config = dict(
    hidden_size=448,
    num_key_value_heads=7,
    extras=['capped logits'],
    init_std_up=0.017,
    init_std_down=0.0038,
    init_mimetic=0.7,
    optimizer='adamw',
    learning_rate=0.00141,
    beta1=0.9,
    warmup_steps=204,
    final_lr_fraction=0.0,
)
MLP neurons of a small language model. Each row is named by its layer, matrix (down: output weights) and neuron, and shows model dimensions 0-127. Each number is 128 + 32 x the weight over its row's rms, rounded and kept within 0 to 255. A neuron's up and down rows have the sign that makes its largest values positive.
A block is one neuron, or neurons of one layer that tend to fire together. After each block is what it responds to, as a language model described it from the Wikipedia text at the highest values.

L3.down358 [107 115 102 115 120 151  98 204 143  83 144 175  83  84 166 132 153  98 131  85 175 150 145 110 183 131 120 156 159 123 120  86 119 104 106  87 123  89 139  96  94 126  91 123 159 156 102 133 127 142  71  61 123 106 152  61 156  70 101 122 141 156 103 156 150 166 138 132 177 103 136 177 143 104 162 144 121  94 151 161 105 146 112 115 121 130 118  90 130 105 125 121 179 108 160 101 106 136 113 168 221 107 105 174 127 120  96 136 106 153  69 123 127 115  93  57 123 120 180 132 122 148 160 141 118 168 127 144]
Description: Mostly the word law in legal or biographical text (finance laws, signed into law, a lawyer), plus first pieces of longer words such as sp(an), gu(itar), vo(iced), Bra(zil) and nouns like United, state, world.

L4.down158 [130 114 140  92 126  78 100 148  65  87 126 152  85 114 137 172 169 129 118 140 140 139 107 120  68 157 145 123 131 127 153 112 103 133 135 111 104 111 131 108  86 141  95 108  86 143 153 119 111  66 161 101 110 138 184 171 181 160 107 135  95 175 136 174 143 101 105 153 141 124 170 143 163 121 125 125 130 172  83 153 171 155 170 107  70 133 150  78 134  95  70 166 150  27 165 147 109 106 109  98 160 106 103 105 166 194 152 136  96 138 149 204 169 126 113  80 155 120 171 116  54  87 166  47 101 184 173 135]
L4.down349 [128 171 143  77 118 152  94 151 116 148 122 103  55 159 133 146  85 194 190  76 181 132 157 144 116 170 118 135  55  64  92 134 147  98 169  63  78  94  96  92 108  99  96 127 175 102 143 115 142 114  78 102 120 164 150 175 135 176  69 116 114  72 125 137 104 154 134 117 119 138 121 166  91 116 111 100 142 150  99 134 138 115 123 112 105 166 165 141 168 139 109 127 152 145  79 177 139 130 152 116 114 165 118 141 107 101 128 117 142 103 122 132 108  96 175 114 110 114 145 116 126  92 109 126 124 119  56 146]
L4.down507 [121 231 173 130 153 220 132 132 129 127 149 147 128 115 101 173  83 131 186 200 112 191 136 134 121 134 133 128 125 159 169  75 131  43  92 129  89 106 145 151  61 127 175  72 190  87 129 136 107 111 198 107 144 142  81 140 103 177 170  74 202 152 118 106 119 176 129 121 125 169  96 157 126 133 197 102 108 154 144 137  84 105 141  70  73  92  87  54  85 127 121 163 120 134 135 152 128 130 115 155 152  83 103 153 198 111 116 136 105 125 143 110 117 165 127 108 135 110 103 146  64 118  80 167  92 140 155 121]
L4.down541 [159 208 113  78 193 142 123 119 125  93 127 180 129 148 127 133 105 156 135  73 131 161  79 143 121 107 125 101 177 102 165 110  79 150  96  80 144 112 127 133 174  67 114  98 171 153 120 112 134 125 147 134 135 137  92 127 143 164 160 124 159 201 135 182  91 143 167 148 139 136 124 108 157 120  70 121 162 178 130 143 171 106 143 126  61 152  98 165  75 175  92 150 136 140 146 126 146 141 147  77 131 121 128 157 120  54  96 111 138 132 115 100 144 180 161  94 116 156 138 126 157 166 152 150 111 119 114 107]
L4.down657 [165 122 123  81 112 105 138 134 118 147 182 115 133 169  93 140  87  97 124 117 120 116 114 122  88 143  87 184 152 178 156 129  92 130 141  97 150  26 148 127 143  99 108 138 141 101 146 144 126 112  83 104 137 138 130 162 135 112 141  45 111 177 115 134 146 224 120 112 123 134 152  90 138 120  97 128 117  93 205 118 138 170  91 151 117 148  98  89 158 104 127 168  86  95  87 151 134 141 133 106  98 165 121 117  92 146 163 169 132 141 102 130 147 136  96 113 102 121 105 134  69 184 155 169 106 132 163  66]
L4.down871 [100  98 115 109 148 137 158 102 105 105  70 168 115  81 138 112 118 153 167 101 159 137 112 128 157 136 148 213 126 224 146 111 143  99  62 126 118 186  64  95 116  50 124  52 134 197 159 177 149 131 164 121 149 127 113 131  79  52 149 128 171 169 120 125 111 139 154  88 170  92  81  70 163  71 110 115 135 201 158 138 118 141 134 133 115 116  87 106 164  55 159 100  65 142 159  69 107 163 123 126 197 172 174 147 133  87 120 139 118 137  88 132 172 149 132 152 137 145 126 112 110 171 155 158 140 142 139  70]
L4.down1081 [112  98  87 132 119 200 127 137 169 112 177 184  92 109 129  93 118 126 171 106 109 146  98 176 118 118  92 112 183  90  98 133  57 153 116  98 111 154 182 111 129  62 111 128 143  81 154 119 133 164 144 147 143 129  92 124 152  52 124 110 200 181 183 135 149 119  59 144 136 151  47  73  80 107  97 155 142 111 153 116 139 145 108 204 127 124 149  84  88 174 162  88 179 130  69 130 167 108 177 123  75  98 151 126 149 148 157 124 122 175 120 147  84  28 107  91 151 178  96 146 126 139 135 173 123 129  87 103]
L4.down1126 [149 149 144 151 115 161  80  96 172 108 136 142 161 190 106 114 185 170 101 101  96 176 169 135  99 110 129  84 165 119 158  92 128 149  94 116 135 134 146 120 102 134  66 138 138 141 107 132 114 106 125 113 123 133  95 171 137 177  75 130  77 125 109 127 179 152 129 114 144 142 111 166 144 117 165 112  76 183 172 131 144 104 133 198 120 108 164 132  90 161 142  98 156 203 125 169 115 129  93 143 112 224 127 158 192  61 144 141  94 123 122 131 118 200 164 115  73  65 138  99  60 144 145 137 103 153 126  97]
Description: Second pieces of words opening a heading, table row or sentence, such as -ical in Political/Technical, list, Total, and clause-starting After.

L2.down20 [110 120 185 161 129 148 143 138 159  85 109 145 125 122  83 193 127 103 152 141 177  91  61 124 146  48 123 109  92 105 167  66 124  81  87  97 151  94 207 153 144 125  88 129 182 143 128 127 143 139 152 141 100 145 143 117 119  91 122 127 135 123  99 157 140 153 182 220 134 109 162 170 191  95 134  70 118 171 131 105 131 128 141 107  98 187 125 118 180 214 114 104 136  80 181 111 115 148  70  89 127 111 106 152 116  72 130 171  71 167 148  79 133 141 105 127 164 165 100 106 163 121  96 175 150 126  81 182]
L2.down156 [150 175 163 126 114 163 123 132 134  58 128 136  97 119 162  85 151 154 127 114 122 133 109 163 141 114  72 103 158 170 143  88 104  90 102 136 139 100  77 113 186 163 132 109 137 131  97 141 140  95 161 109 102 113  70 103  94 193 119 131 125  80 151  88  37 134  81 150 129 109 142 103 161 114 118  62  98  98 117 131 170 120  98 144 150 144 161 123  99 114 202 112  77 174 153 164 122 117  98 124 132  99 153 181 157 112 187 124 119 108 162 152  48 135 121  78 165 148 174  83 173 115 144 156  93 140 130 234]
L2.down231 [174 131 112  96 212 174 101 165 124 114 139 102 148 109 136  80 113 100 100 148 113 103 133 102 176 120 109  87 121  99 131  64 145 110 138  98 131 120 114  93 161  91 139 146 121 117 158 145 152 101 154 122 138 105  70  96 134  83 120 146 117 115 133 129  84 157 157 141 105 103 110 159 155 163 128 149 113  82 130 135  91 114 164  82 205 161 103  93 157  97 163 163 189  82 152  97 168 158 155 149  77  86 161 143 123 108 188 104 155 119 147 106 142 149 117 103 191 182  73 136 121 137 136 121 123 126  84 116]
L2.down490 [117 131 140 142 151 140 110 119 113 128 113 132 192  75 120 190 150 137 135 101 140 177 135 177 144  79 152 104  72  57  99 126 131 189 136  97 123 109 140 148 144 102 122  68 139 111 130 132 160  77 126  91 118  90  90 134 125  93 147 140 152 200  98 174 103  93 154 109 133 106 122 144 121 148 129 114 178  95  95 127 153  95 172 149  96 146 134  80  87 200 147  85 144 229  56  77 153 132 144 111 146  97 167 178 143 123 148 153  61 142 146  65 110 176 159 137 155 145 142 120 160  81  92 157 107 168  85 149]
L2.down655 [133  71 102 150 107 142  25 175 166 118 159 132 115 117  74 174  81  95 114 168  89  92  98 160 108 112 183  80 128 104 158 137  61 143 121 114 243 118 165 120 149 115 123  78 165 148 131 164 113  99 112 119 140 120 118 170 142 163 111 146 130 102 132 146  66 133 117 157 171  77 121 181 104 119 176 150 138 123 121 170 152 146  82 141 161  77 158 128 141 152 131 128 168 141 102  64 141 132 155 103 167 114 179 138 110 199 193 138 105 120 139 125  96 154 104  90 145  70 150 143  54 168 122 138 184 122 149 124]
L2.down737 [137 120 151 138 154 111 119 130 110 109 145 139 130  85 150 176 116 127  95 153  94  89 151 142 133 102 114  69  85 128 115 131 195  92 157  79 110 181 102 167 141 133 165  97 179  56 112 138 183 104 117 100 143  54 151  90  99 114 157 170 116 154 112 118 152 150 134 169  80 153 118  77 156 138 173 172 158 123 139 134 134  93 134 172 159 126 158  81 126 111  86 151 169 162  51 102 153 103 101 181 117 106 171 170  62 144 178 133 114 128 136 135 105 169 130  91 157 139 150 120 153 142 171 109 170 147  94  98]
L2.down771 [144 150 130 100 126  86  51 167 156 117 125 106  93 163 149  93 157  58 140 137  80 134 115 177 178 135 130 163  73 103 177  56  30 146 150 102  97 123  73 123 180 170 180 131 151 133 123 163  34 120  94 121 183 118  97 107 128 103 150 142 135 174  99 169 145 116 110 178 131  94 172 114 116 141 143 172 123 125 138 114 110  91 148 152 105 140 144 142 166 121 168 124 157 149  98 157 154 117 123  86 118 165 116 152  78 177 141 129 202 143  88 170  90 153 128  89 152 120 110 101 105 132 159 113 174  90 149 155]
L2.down916 [127 145 121 168  54 159 106  83 119 109 172 176 138 113 115  89 121 155 110 114  68 146 124 101  79 152  95 137  65 125  90 137 137 101 100 119 143 129 173 142 133  91  63 128 136 101 138  93 133 129 153  75 152 156 153 123  92 129 114 100 119 129  81 131 172  73 139 136 127  95  63  58 109 145 112 130 169 122 140 131 120  38  61 159 145 148 168 123 168 152 151 102  76 111  90 150 126  96 121  86 153 139 140 117 114  99 173 178  53 128 207 158 131 121 129 155 147 125 133 134 172 167 129 140 106 154 120 133]
Description: Word-final suffix pieces that make adjectives or abstract nouns, mostly -ical, also -ary, -tic, -ity, -ism, as in archaeological, political, preliminary.

L4.down151 [191 141 141  86  84  78 124  91 124 107  84 126 106 149  71 192 141 133 134 145 150 115 148 149 141 165 128 107  75 148 115 125 112 151 144 185 194 125 152 128 101 145  91 149 157 142  91 132 128 110  90 121 137 186 106  99  99 160 136 110 140 104 141 151 159 108  69 144 145 104 146  58 120 141 155 117  67 144 171 140 108 119 107 126  94 109 152 144 166 108 138  83 156 136 160 164 170 147  99 120 116 176 168 122 149 102 128 112 145 117 103 103 143 137 112  99 193 129  71  68 218 136 122 114 209 105 142 108]
L4.down288 [193  60  93 122 153 108 128  91 115 125 118 151 168 117 128 219 159 149 107 187  98 141 168 111 114 173 184  80  94 172 147 150 136 120 131 103 176 147 189  90 152 153  89 147 116 199 164  81 122  90 102 135 122 154 113  70  91 131  85 154 150 133 120 145 159 180 181 143 135 141 149  99 163 139 199 119 114 106  76 150 131 176 167 172 163  65 126 158 126 146 132 137  61 106  89 151  49 148 177 173 132 168 174 157 149 134 145 126 153 121 105 153 129 172 121  94 130 153 145 139 101 122 103 107 178  83  98  51]
L4.down494 [115 188 118 129 104 193 186  79 126 147 134  77 111 183 167 105 116 141 119 152 152 138 119 187  88 161 160  95 151  94  92 149 167  99  93 129 140 144 141  83 113 114  76 106 117 135 147  69 152 115 134 186 151 102 156  99 100 210 123 134 130 110 147 146 194 144 142 135 132 142 109 122 136  96 104 153 127 115 139 136 105 188 160  82 163 112 209 137  89 136  72 164 123  95  63 110 101 123 199 108 128  56 165 122 102  71 141  92 123 118  67  83  98 112 117 165 199 127  66 138 100  73  85 203 125 106 108 106]
L4.down564 [149 189  88 115 134 108 129 146 155 117 143 134 142 154 127 103 173  82 112 177 135 101 123 142 137 138 133 160 144 138 112 123 115 108 119 118  76 128 100  49 131 126  85  91 235  83 134 109 121 164 137 111 128 116 114 107 189 113 144 100 135  94 107 132 162 106 115  97 133  87 113 110 128 128 132 117 103 128 117 103  96 182 194 150 129 162 198  81 177  93 116 137 146 137 102 103 131  89 101 154 147  76 160 151  50 126 140 103 138 118 117  76 140  88  95 174 127  91  94 129 158 128  80 156 153 176 129 168]
L4.down849 [119 159 155 205 117 168 111 171 109 130 129 153 128 161  79 155  91 150 119 143 174 195 121 173 123  96  98 123 194  79  79  75 183 166 158 164 177 161  71 114 120 102 126 138 176 118 133 151 156  95 112 139 145 125 147 110 108 116  98 181 198 120  60 195 144 105 144  51 124 144 172 159 117  96 116 106 121 141 125 133 169 156  90  61 105 155 138 165  94 131  70  93 104 171  91 109 123 128 124  83  81  69 149 108  87 130 150 118 132  92 115  77 104 159 132 214 111 120 141 116 151 134  77 180 146 110 169 166]
L4.down908 [166 192 133 108 115 171 152 161  76 158 113 144 255 146 181 146 141 181 108 119 199 195 160 106 163  90 148 124 104 132 155  99 124 148 116  99 201 156  91 135 105 153 146 149 198 119  99 122 181 178  71 143 144 158 136 169  82 120  53 106 176 138  95 132 108  76 142 105 142  61 133  99  89 144 122 119 108 128 138 124 145 132 102 154 178 137 128 109 117 132 102  72 144 134 134 115 123 127  90 141 102 119  87 160  90 198 137 126 100 127 118  97 123 110 134 149 139 132 146 135 123 124 118  45 101  95 115 143]
L4.down1035 [220 170  74  92 124  52 139  63 106  54 133 171 150 118  76 122 104 110 153 212 135 115 151 131 127 157 197 128 110 162 153 162 161 158  72 124 123 133 128 159 164 142 123 124 115  91 132 136 170  73  38 130 134 137  84 160 110 183 135 117 156 128 110 107  88  74 145 152 120 108 139 123 173 130  87 165 147 128  97 165  95 103 156  91 188 148  93 129 114 134 153 182 140  69 117 108 147 141  87 119 119 195 101 189 154 193 145 103  85  89  79 167 151 147 165 117 134 149 103 107 148  64 158 105 111 132 149 138]
L4.down1200 [125 143 152  94 109 124 133 162 122 171 132 157 104 119 105 184 155 120 150 125 115 191 116 179 108 142 179 110 166  91  69 144  85 110  58 193  82 148 123 205 133 148 159 163 162 169  95 117 162 141 126 165 114 155 101 143 146 138 139 151 119  84  96 132 157 149 144  79 126 129 110 131 116 129 141 168 141 164 186 127 160 179 109 122 129 117 103 113 149 146 183 130 119 128 120 119 130 133  85 109 133  51 205  77 153  82 186 117 171  75 115  96 150 178 110 128 124 125 106 117 140 106 114 180 137 109 176  84]
Description: Opening pieces of words split into several tokens, often starting infobox fields or names, such as Sp(ring), Comp(leted), Trans(literation); also "also known".

L2.down13 [147 131 126 130 157 157 133 108 163 180 145  97 164 140 156 146 106 141 118 122 122 190 166 139 133  93 132 128 163  80 119 145 102 149  42 131 127  74 178  89 120 143  96 115  97 187 145 121 112 109 121 158 181 141  73 159 139 134 126 157 151 147 116 157 134  94 117 145  96 123 110 170 192 146 131 104 130 101 148 174 165 126  92 117  87 133 181  89  66  94 199 105 141 130 178  52 126 120 129 165  99 112 153 103 174 161 160 141  97 114  85  80 124 128 148  90  61 168 114 118 152 103 168 141 106 165 128 126]
L2.down457 [118 128 122  74 123 121 157  70 159 150 146 104  79 141 150 115 179 123 155  86  87 111 140 112  85  93 148 136 142 130 136 129  98 133 130 190 108 172  95 153 159 141 195 151  93 204 109 168  80 179 159 129 133 172  87 109  82 188 151  86 124 114 128  92 113 141  94 115 112 115 134 118  90  98 118 115 132 134 141 119 164 156 158 114 132 108 158  87  99 136 142 137 112  96 156  81 114  90 157  53 114 122  87  96 194 209  99 132 127  74 126  80 128 150 132  78 122 126 144 161  91 114  63 199  98  89 144 122]
L2.down497 [ 57  90 104 100 166 191 162 156  96 135 118 111 146 124 157 129 121 162  66  91 111 167 120 152 105 115 106 153 105 132 103 118 167 120  88 183 130 143 151 103  93 116  92 122  57  93 156 130  89 117  68 139 112 120 148 136 103  96  73 140 150 135 169 112 144  86  88 128 136  76 122  97 112 128 113 127 141  99 119 145 106 160 152  98  81 131 168 161  87 105 171 219 167 119 104  95 144 167 121 193 182 111 127  86 123 156 130 141 136 185 147 131 100  89 158 111 142 122 123  77 165 186 117 155 147 172 120 162]
L2.down571 [145 133  70  80 119 120  82 136 162 122 118 113 154 122  92 153 171 198 106 166  97 140 156  42 191 122 108 130 121 111 133 137 166 175 149 139  78 125 113 127  93 136 134 174 130 132 131 166 145 187 140 107 163 116 150 167 136  80 126 131 184  96 163 125 122 107 154 137  95 139 148 170 177 156 145 141 151 103 136 130 182 100  99  90 144 128 116  73 134 172 122 175 134  82 144  97 191 164 163 121 121 113  67 118 105 102 131  99 156 116 161  96 107 149  97  89  65 163  82 110 184 148 143 102 132  68 145 142]
L2.down658 [122 141 123 142 133 126 132 145 115 128 136 113 115 135 131 112  81 109  99  85 157  63 129 169 137 148 120 132 157 148 160 190 109 139 142 132  91 132 185  71 126  65 121 127 130 180 181 163 150 151 104 183 177 124 105 170 147 121 127 164  90 130 107  99 131 152  66 124 174  61 133 152 121 136 129 178 158 128 125 165 153 196 135 135 131 133 219  77  98 145 139 121 102  96 191  25  64  64 132 142 170  83 124 166 141 156 125 134 107 127 106  77 130  55 135 117 145 124 118 122 115 124 128  95  99 128 161  93]
L2.down745 [ 74 170  96 126 118 193 119 110 155 123 127 148 167 133 139  44 124 103 105  97 146 149 141 173 127 134 141  99 137 165  98 137 148 122  98 137 174  65 148 170  91 108 100 140  96 113  96 118 103 145  98 158 155 143 101 125 108  85 142 118 148 173 123 106 133 142 133 135 141 111 113 143 126 117 157 125 127 118 147 113  79 136 146 147  96 103 161 177 147 138  92 149 162 142 141  94 139 109  88 125 160 119 187 145 150 142 177 100  78  40  67 118 108  66 177 166 135 152 120 105 148 121  77 111 140 121 153 150]
L2.down752 [108 154  72 111 121 163  89  95 121  82 146 141 121 130 132 127 112 154 114  84 131 178 139  91 116 159 155  78 141 165  80 120  91 147 110  53 138 195 125  92 108 166 158 118 153 128 133 136  79 144 115 133 128 118 154  86 155  77 119 117 132 184 213 127 167 127 114 199 104  78 156 116 167  98 144 134 159  59 109 148 144 137 128  99 142  92 115  86 139 171 175 141 115  86 141 138  84  99 104 126 171 117 140 114 133 122 211 165 138  96  94  88 123 148 142  61 208 128 144 143 104 105  93 134 113  94  71 134]
L2.down1154 [ 37  90 151  98 166 144 169 169 157 138 116 120 176 133 131  89 143 119 165 134  88 170 138 150 106 167 142  54 170 127 171  88 169 124  84 163 147 172 102 118 118 133 145 128  80 155 123 110 137 124  94  94 116 158 140 133 199 200 128 118 204 147 164  84 156 103  88 117 100 156 132 165 183 106 196 111  52 114 173 126  88 131 106 177 104 130 128 110 184 110 163 115 130 119 232 121 105 166  96 118 170 138 154 106 107 120 169 148 128 110  98 103 133 197 131 143 144  32 133 152 210 144 160 124 146  82 108 109]
Description: Fragments like part, sp, art, often the first piece of a longer word: part(icipating), sp(eaker), sp(an), he(art), also play, change, describe.

L4.down301 [ 83  86 103 165 149  77 128 152 101 109 102 112 136 151 157 143 162 130 116 137 144 135 116 105  81  86 143 100 182 133 120 117  59 143  92 119 149  89 171 130 173 110 156  76 134 153  95  90 143 150 116 165 153 125 196 140 121 187 149  73 189 116 142 143 144 138 112  28 134 183 144 133  97 168 176 134 146 102 111  98  87  89 122 138 141  84 145 151 120 155 166 166 181 126 128 193 113 116 163 110 154 166  59 142 119 185 111 132 152 134 129  89  66 186 101  73  68 114 102 120 123 141 156  64 123 150 114 166]
L4.down367 [185 125  90 195 137 110 142 145 146 118 159 157 113 120 107  74 130 190  97 114 139 144 187 141 102 117 112 160  93 131 128 144  91 133 129 156 143 148  76 176 157 147 156  90 139 125  79 121  68  84 127 121 127 117 134  86 179 135 167 142 178  84 150 190  69  87 142  39  90 127  81  95 204 100 193 104  86 156 119 130 188 128 126 113  92 161 155 155  78  94  87 159 142 147 136  79 149 125  94 152 155 154 115 126 120 196 163 106 133 159 151 167 139 147 165  94 180 161 113 132 206 162 117 169  72 139 102 165]
L4.down498 [132 128  77 162 143 105 101 123 105  94 161 171 118 104 115 117 140 133 117 179  98 126 110 163 128 124 100 142  90 132  60 140 137  99 160 129 152 143 143 102  44  96 125 114  77  84  79  78  89 108 104 160 116 137 135 152 105 120 163 113 121 161 185 152 138 130 136 126 148 121 137 154 163 132 143 151 137  93 165 125 119 158 173 108 122 142 116 100 153 123  30  40 112 159 147 170 141 123 184 126 143  95  88 134 139 151 111 110  94  86 137  89 111 137  99 109  86 125 186 154  90 164 168 106 135 133 121 186]
L4.down768 [102  63 125 164 138 122 133 138 119 191 207 112 147 121  89 124 113  98 148 200 106  87 140 154 118 145 146  82 160 172  79 147 153  93  66  91 113  84 139 158 136 113 123 178 118 113 124  97 116  79 124  95 125 129 169  57 121  96 137 154 159 216 126 175 169 106 197 194 115  99 136  80  64 132 101 144 131 186 144 120 103  91 154 115 107 136 140 123 154  77 138 130  64 112 103  99  91 153 118 107 140 101  94 136  78 116 115 141 123 127 105 126 106  90 202 116 162 174 147 162 157 171 152 192 163 140 110  50]
L4.down928 [105 195 127 116  67 121 150 159 102 140 188  94 116 161 129  31 173 128 166 150 120 124 128 129  78 134 155 168 151 156 135 137  59 117 121  97  86 144 149 168 130 123 125 142 118 166 116  59 115 126 144  78 114 119 135 163 102 175 179 135 131  45 118 119  65 134 145 122 131  88 104 117  74 115 171 161 102 201 124 114 206 122 137 168 135 150 127  86 146 158  79  92 157  44 124 111 151 119 159 149 133  92 108 116 171 157 152 112 162 161 101 156 119  69 134 174 129  87  79 155 124 148 138 135  82  92 116  58]
L4.down945 [155 151 157 165 124 111 133 106  86 145 196 113 121 120 147 105 148  75 140  93 116 173 137 117  96  97 174 126 127 180 151 166 101 162 140 196 111 105 126 111 212 126 146 116  86 172  94 107 120 166  98 144 117 159 156  93 147 169 159 166 158 128 147 115 118 153 115 126 139 116 110 113 173 145 133 160 127  92 154 133 125 156 140  83 157 136 172 117 111 105 122 138 122  92 182 135 100 158 111 144 109 107 111 122 171  80 114 160 115  91 122 130 136 162 116  77 153 132  67 171 161 109 130 165 136 159  99 113]
L4.down979 [103 125 106 140 121 158 139 196 108 131 110  82 143 179 108  94 136  69  88 149 130 155  90 122 116 121  80 130  93 117 139 197 137 135 122 101 149 139 127 135 148  99 130 140 177  83  82 173 112 191 146 119 154 156  92 115 127 125 143 118 112  35 110  84 121 156 106  72 106 123 123 123  50 169 146 128 122 238 179 142 159 119  88 143 166 114 181 125 116 118 139 154 136 145 121 137 145  91 139 149 182  98 176 155 108 121  88 135  83 120  83 128  91 139 110  80 144 160 118 132  55 150  99 117 174 117  63  95]
L4.down1029 [177  94  91 108 109 149 140 163 141 169  93 129 144 133 128 101 179 137  85 102 139 143 111 196 139 188  75 140 115 116 110  98 118 148  45 108 142 165 109 198 129 118 152 121 193 132 142 162 110 117 117 147 133 142 102 198 159 147 199  67 192 157 126 154  69 158 145 176 134 117 112 133 141 114 185 137 139 123  99 137 120  88 107 143  85 122 111  95  82 161 110 178 112 127 149 122  87 165 122 134 123  93 137 139 160 108 213 117 119 109 178 112 118  73 147 103 166 110 146  92  87 166  69 155  79  98 156 156]
Description: Mostly "only" and similar limiting or ordinal words after "the" or a verb (only, first, same, such, each, also), plus scattered mid-word pieces like Webs-ite.

L3.down171 [125 178 163 187 150 137 101 134 155 130  68 163  64 145 159 128 112  68 130  99 178 136  75 132 117 141 150 146 145 147 150 108 122 120  74 119  81 151 127 164 142 112 172  93 184 118 147 103 156 128 150 110 121  67  75  52 169 112  90 175 155 141 136 148 102 129  79 175 157 151  65 149 101 162 111 164 131 111 116 161 155 104 121 170 143 128 155 156 162 158 191 139 156 141  98 108 157 168 120 153 145 164 125  92 111  70  75 166 129 188 115 122 161 142 167 124  69 147 112 129 109 116  91 161 173  75 109 183]
Description: Prepositions that open a time phrase or clause, especially sentence- or paragraph-initial After, In, During, also before, until, following, began.

L3.down808 [165  94 108 117 169  94 116 144 148 103 136 150 115 136  67 141 107 120 140 188 160 165 125 139  63 172 107 197  93 179 109 183 148 151 119 104  97  90 179 190 157 107  80 138  96 167 126 132 132 145 114 138 173 121 139 166 139 160 134 119 116  90 163 132 161 157 117 142 151  90 107 126 156 139 155 151 117 145 130 137  80  67 125 109 102 147 168 108 128  88 132  93 144 166 178 147 145 157 132 112 100  95 170 144 112 125 144 165 131 134 122 178 128 160 204 137 142 167 115 179 124 154 131 107 165  96 140  72]
Description: Mainly the word only as a limiting adverb or adjective (included only 32, the band's only remaining, lasted only 30,000 km); also == wiki heading markers and States after United.

L2.down153 [110 133 137  97 205  72 137 136 118 156 104  78  94 103 181 119 119 113 121 139 112 174  85 104 113 104 128  83 115 138  88  99 163 114 147  48 141 147  58 180 156 116 131 114 121  39  94 121 135 112 162 108 151 119 117 108 113 115 107 114 160  87 166 158 139 157 144 155 111 127  76 155 112 117 108 106 123 113 153 135 105 156 143 118 151 133 147 113  61 145 110  92 136 102 136 135 124 148  80 115 130 120 142  82 166 143 165 118 101 136  89 154 117 153 136 130 153 132 106 116 153 117 112 191 146  66 194 133]
L2.down154 [138 137 104  60 121  89 154 114 112 202 135 122  80 142 147 188 117 123 128 115  86 141 141 163 130 151 115 121 143 156 108  94  98 161  72 171 192 156 156 155 153 124 176 121 159  93 152 183 112 123 140 144 130 117 134 156 218  76 178  67 177 174 108 168 154 119 126 156  66 163 138 142 111  80 110  99 114 154 102  92 145 134 154 191 140 174  67  84  96 117 124 228 117 150 153 144 117  87 122 111 120  98 127 108  98 140 135 173  99 169  74 150 110 146 117 143 161 125 155 138 117 110 123 150  95 109 164 117]
L2.down266 [ 79 174 152  83 157 134 175 174 124 118 158 127 103 183 144 123  89  86 104 167 117 131 154 205  88 147  94 127  86 156 149 165 112 131 128 147 157 182 135 186  75 123 161 120 157 157  79  94 116 124 165 122 143  90 147 175 169 108 166  32 164 168 130 109 161 135  81 149 100 119 134 188  85 112  97  94 110  99 194  88 185  91  91 110  89 116 140 109 107 140 136 157 131  85 119 107 110 111 170 154 152 153 130 129 160 131 133 140  42 146 134 152  91 113 125  75 133  55 164 118 139 167 105 168 101  97 119  83]
L2.down723 [128 139  95 132 157  94  92 102 132 132 174  69 158 143 122 140 194 130  96  99 160 183 132 151  87 112  49 116 180 139 166 104 135 165 132 125 184  98 109 142 161 129 180  93 118 138  78  64 150 152 178  91 101 167 129 127 121 101 165 118 135 114 128  77 136 157  72  94 130 149 147 123 136 167 153 139 141 101 101 137 171 102 108 127  66 110 143 187  90 131 165  94 137 140  75 157 138 100 116 141 172 139  80 177 159 137 148 147 141  91 110 109 106 121 172  91 149 113 164 114  82 113 120 125  87 123 108 182]
L2.down815 [145 102 106  83  88  78  91 151 137 106 156  57 140 131 107 186 102 183 147 140 126  77 140 125 115 151  86 127 170 133  84 113 142 125 126 164  83 179 197 128 133 195  87 129 126 132 145 117 124 112 138 112 142  68 104  83 100 102  78 183 156 129  99  97 152 140 157 148 133 110 111 130 188 112 131  75 126 176 112 144 137 133 136 117  78 166  94 146 105  78 100 128 177  82 165 100 169 113 109 130 206 153 100 120 166  89 130 147 160 158 156 159 104 141 146 112 109  75 127 142 104 140  98 111  65 124 167 130]
L2.down974 [ 88 152 125 145 167  95 101 119 101 175 196 159 123  78 115  88 140 109 172  86  97 145 110 117 102 160 112 109 166  94 117  86 142  99 149 178 163 113 141 171 145 160 124 112 134 160 135 104 133 107  81  88 162 120  73 130  82  96 106 132 161 194  48 110 127 167 127  83 102 133 152 131 182 147 158 159 119 137 162 110  85 106 141 122  81 174 105  71  63 103 215  81 178 163 131  99 141 141 141 115 188  96 150 112  95 111 104 109 101 100 146  94 110 114 231 107 148  74 145  99 149 150 137 173 146 109 115  77]
L2.down1041 [126  62 114 130 151 184 178 193 163  93 139 111  69 115 115 149 102 139 110 166 127 138 160 141 121 131 109 105 131 147 127  87 148 104 141 106 137 145  98 135 138 132 211 186 125 168 137 113 165 154  81 162 147 107 213  99 121 146 136 126  58  70 121 105 146  97 143 156 147 138 104 147 101 118 105 115 148 141 114 103 185 106 108 126 167 104 177 172 134  94 128 123 155  39 148 131 123  90 119 144 129 125 140 126 130 121 136  99  97  80 117 190 142 123 141 110 121 132 140 138  95 169  87 143 185 115 179 128]
L2.down1073 [146 128 110 186 142 145  95 162  72 147 120 135 154 159 138  67 200 116 146 110 146 128 191 121 145 109  81 112 126 157 149 136 133  97 111 157 141 149 129 144 151 128 170  95  94 109 199 110 145 137 121  94 152  50 121 130  77  73 156 104 195 120 154 132 122 188  81 118  94 107 150 149 131 143 172 115  94 123  97 164 117  98 137 106 146 113 136 102 126  82 114 120  76 175  98 152  84 130 130 109 220 148 110 125 125 121 175 148 107 137 147 140  93 136 128 169 150 134 161 140 151  56 125 132 106 136  87 139]
Description: Mostly the verb "used" after is/was/which in describing how something is employed ("is used as", "the company used"), plus word-ending fragments like -se, -ized.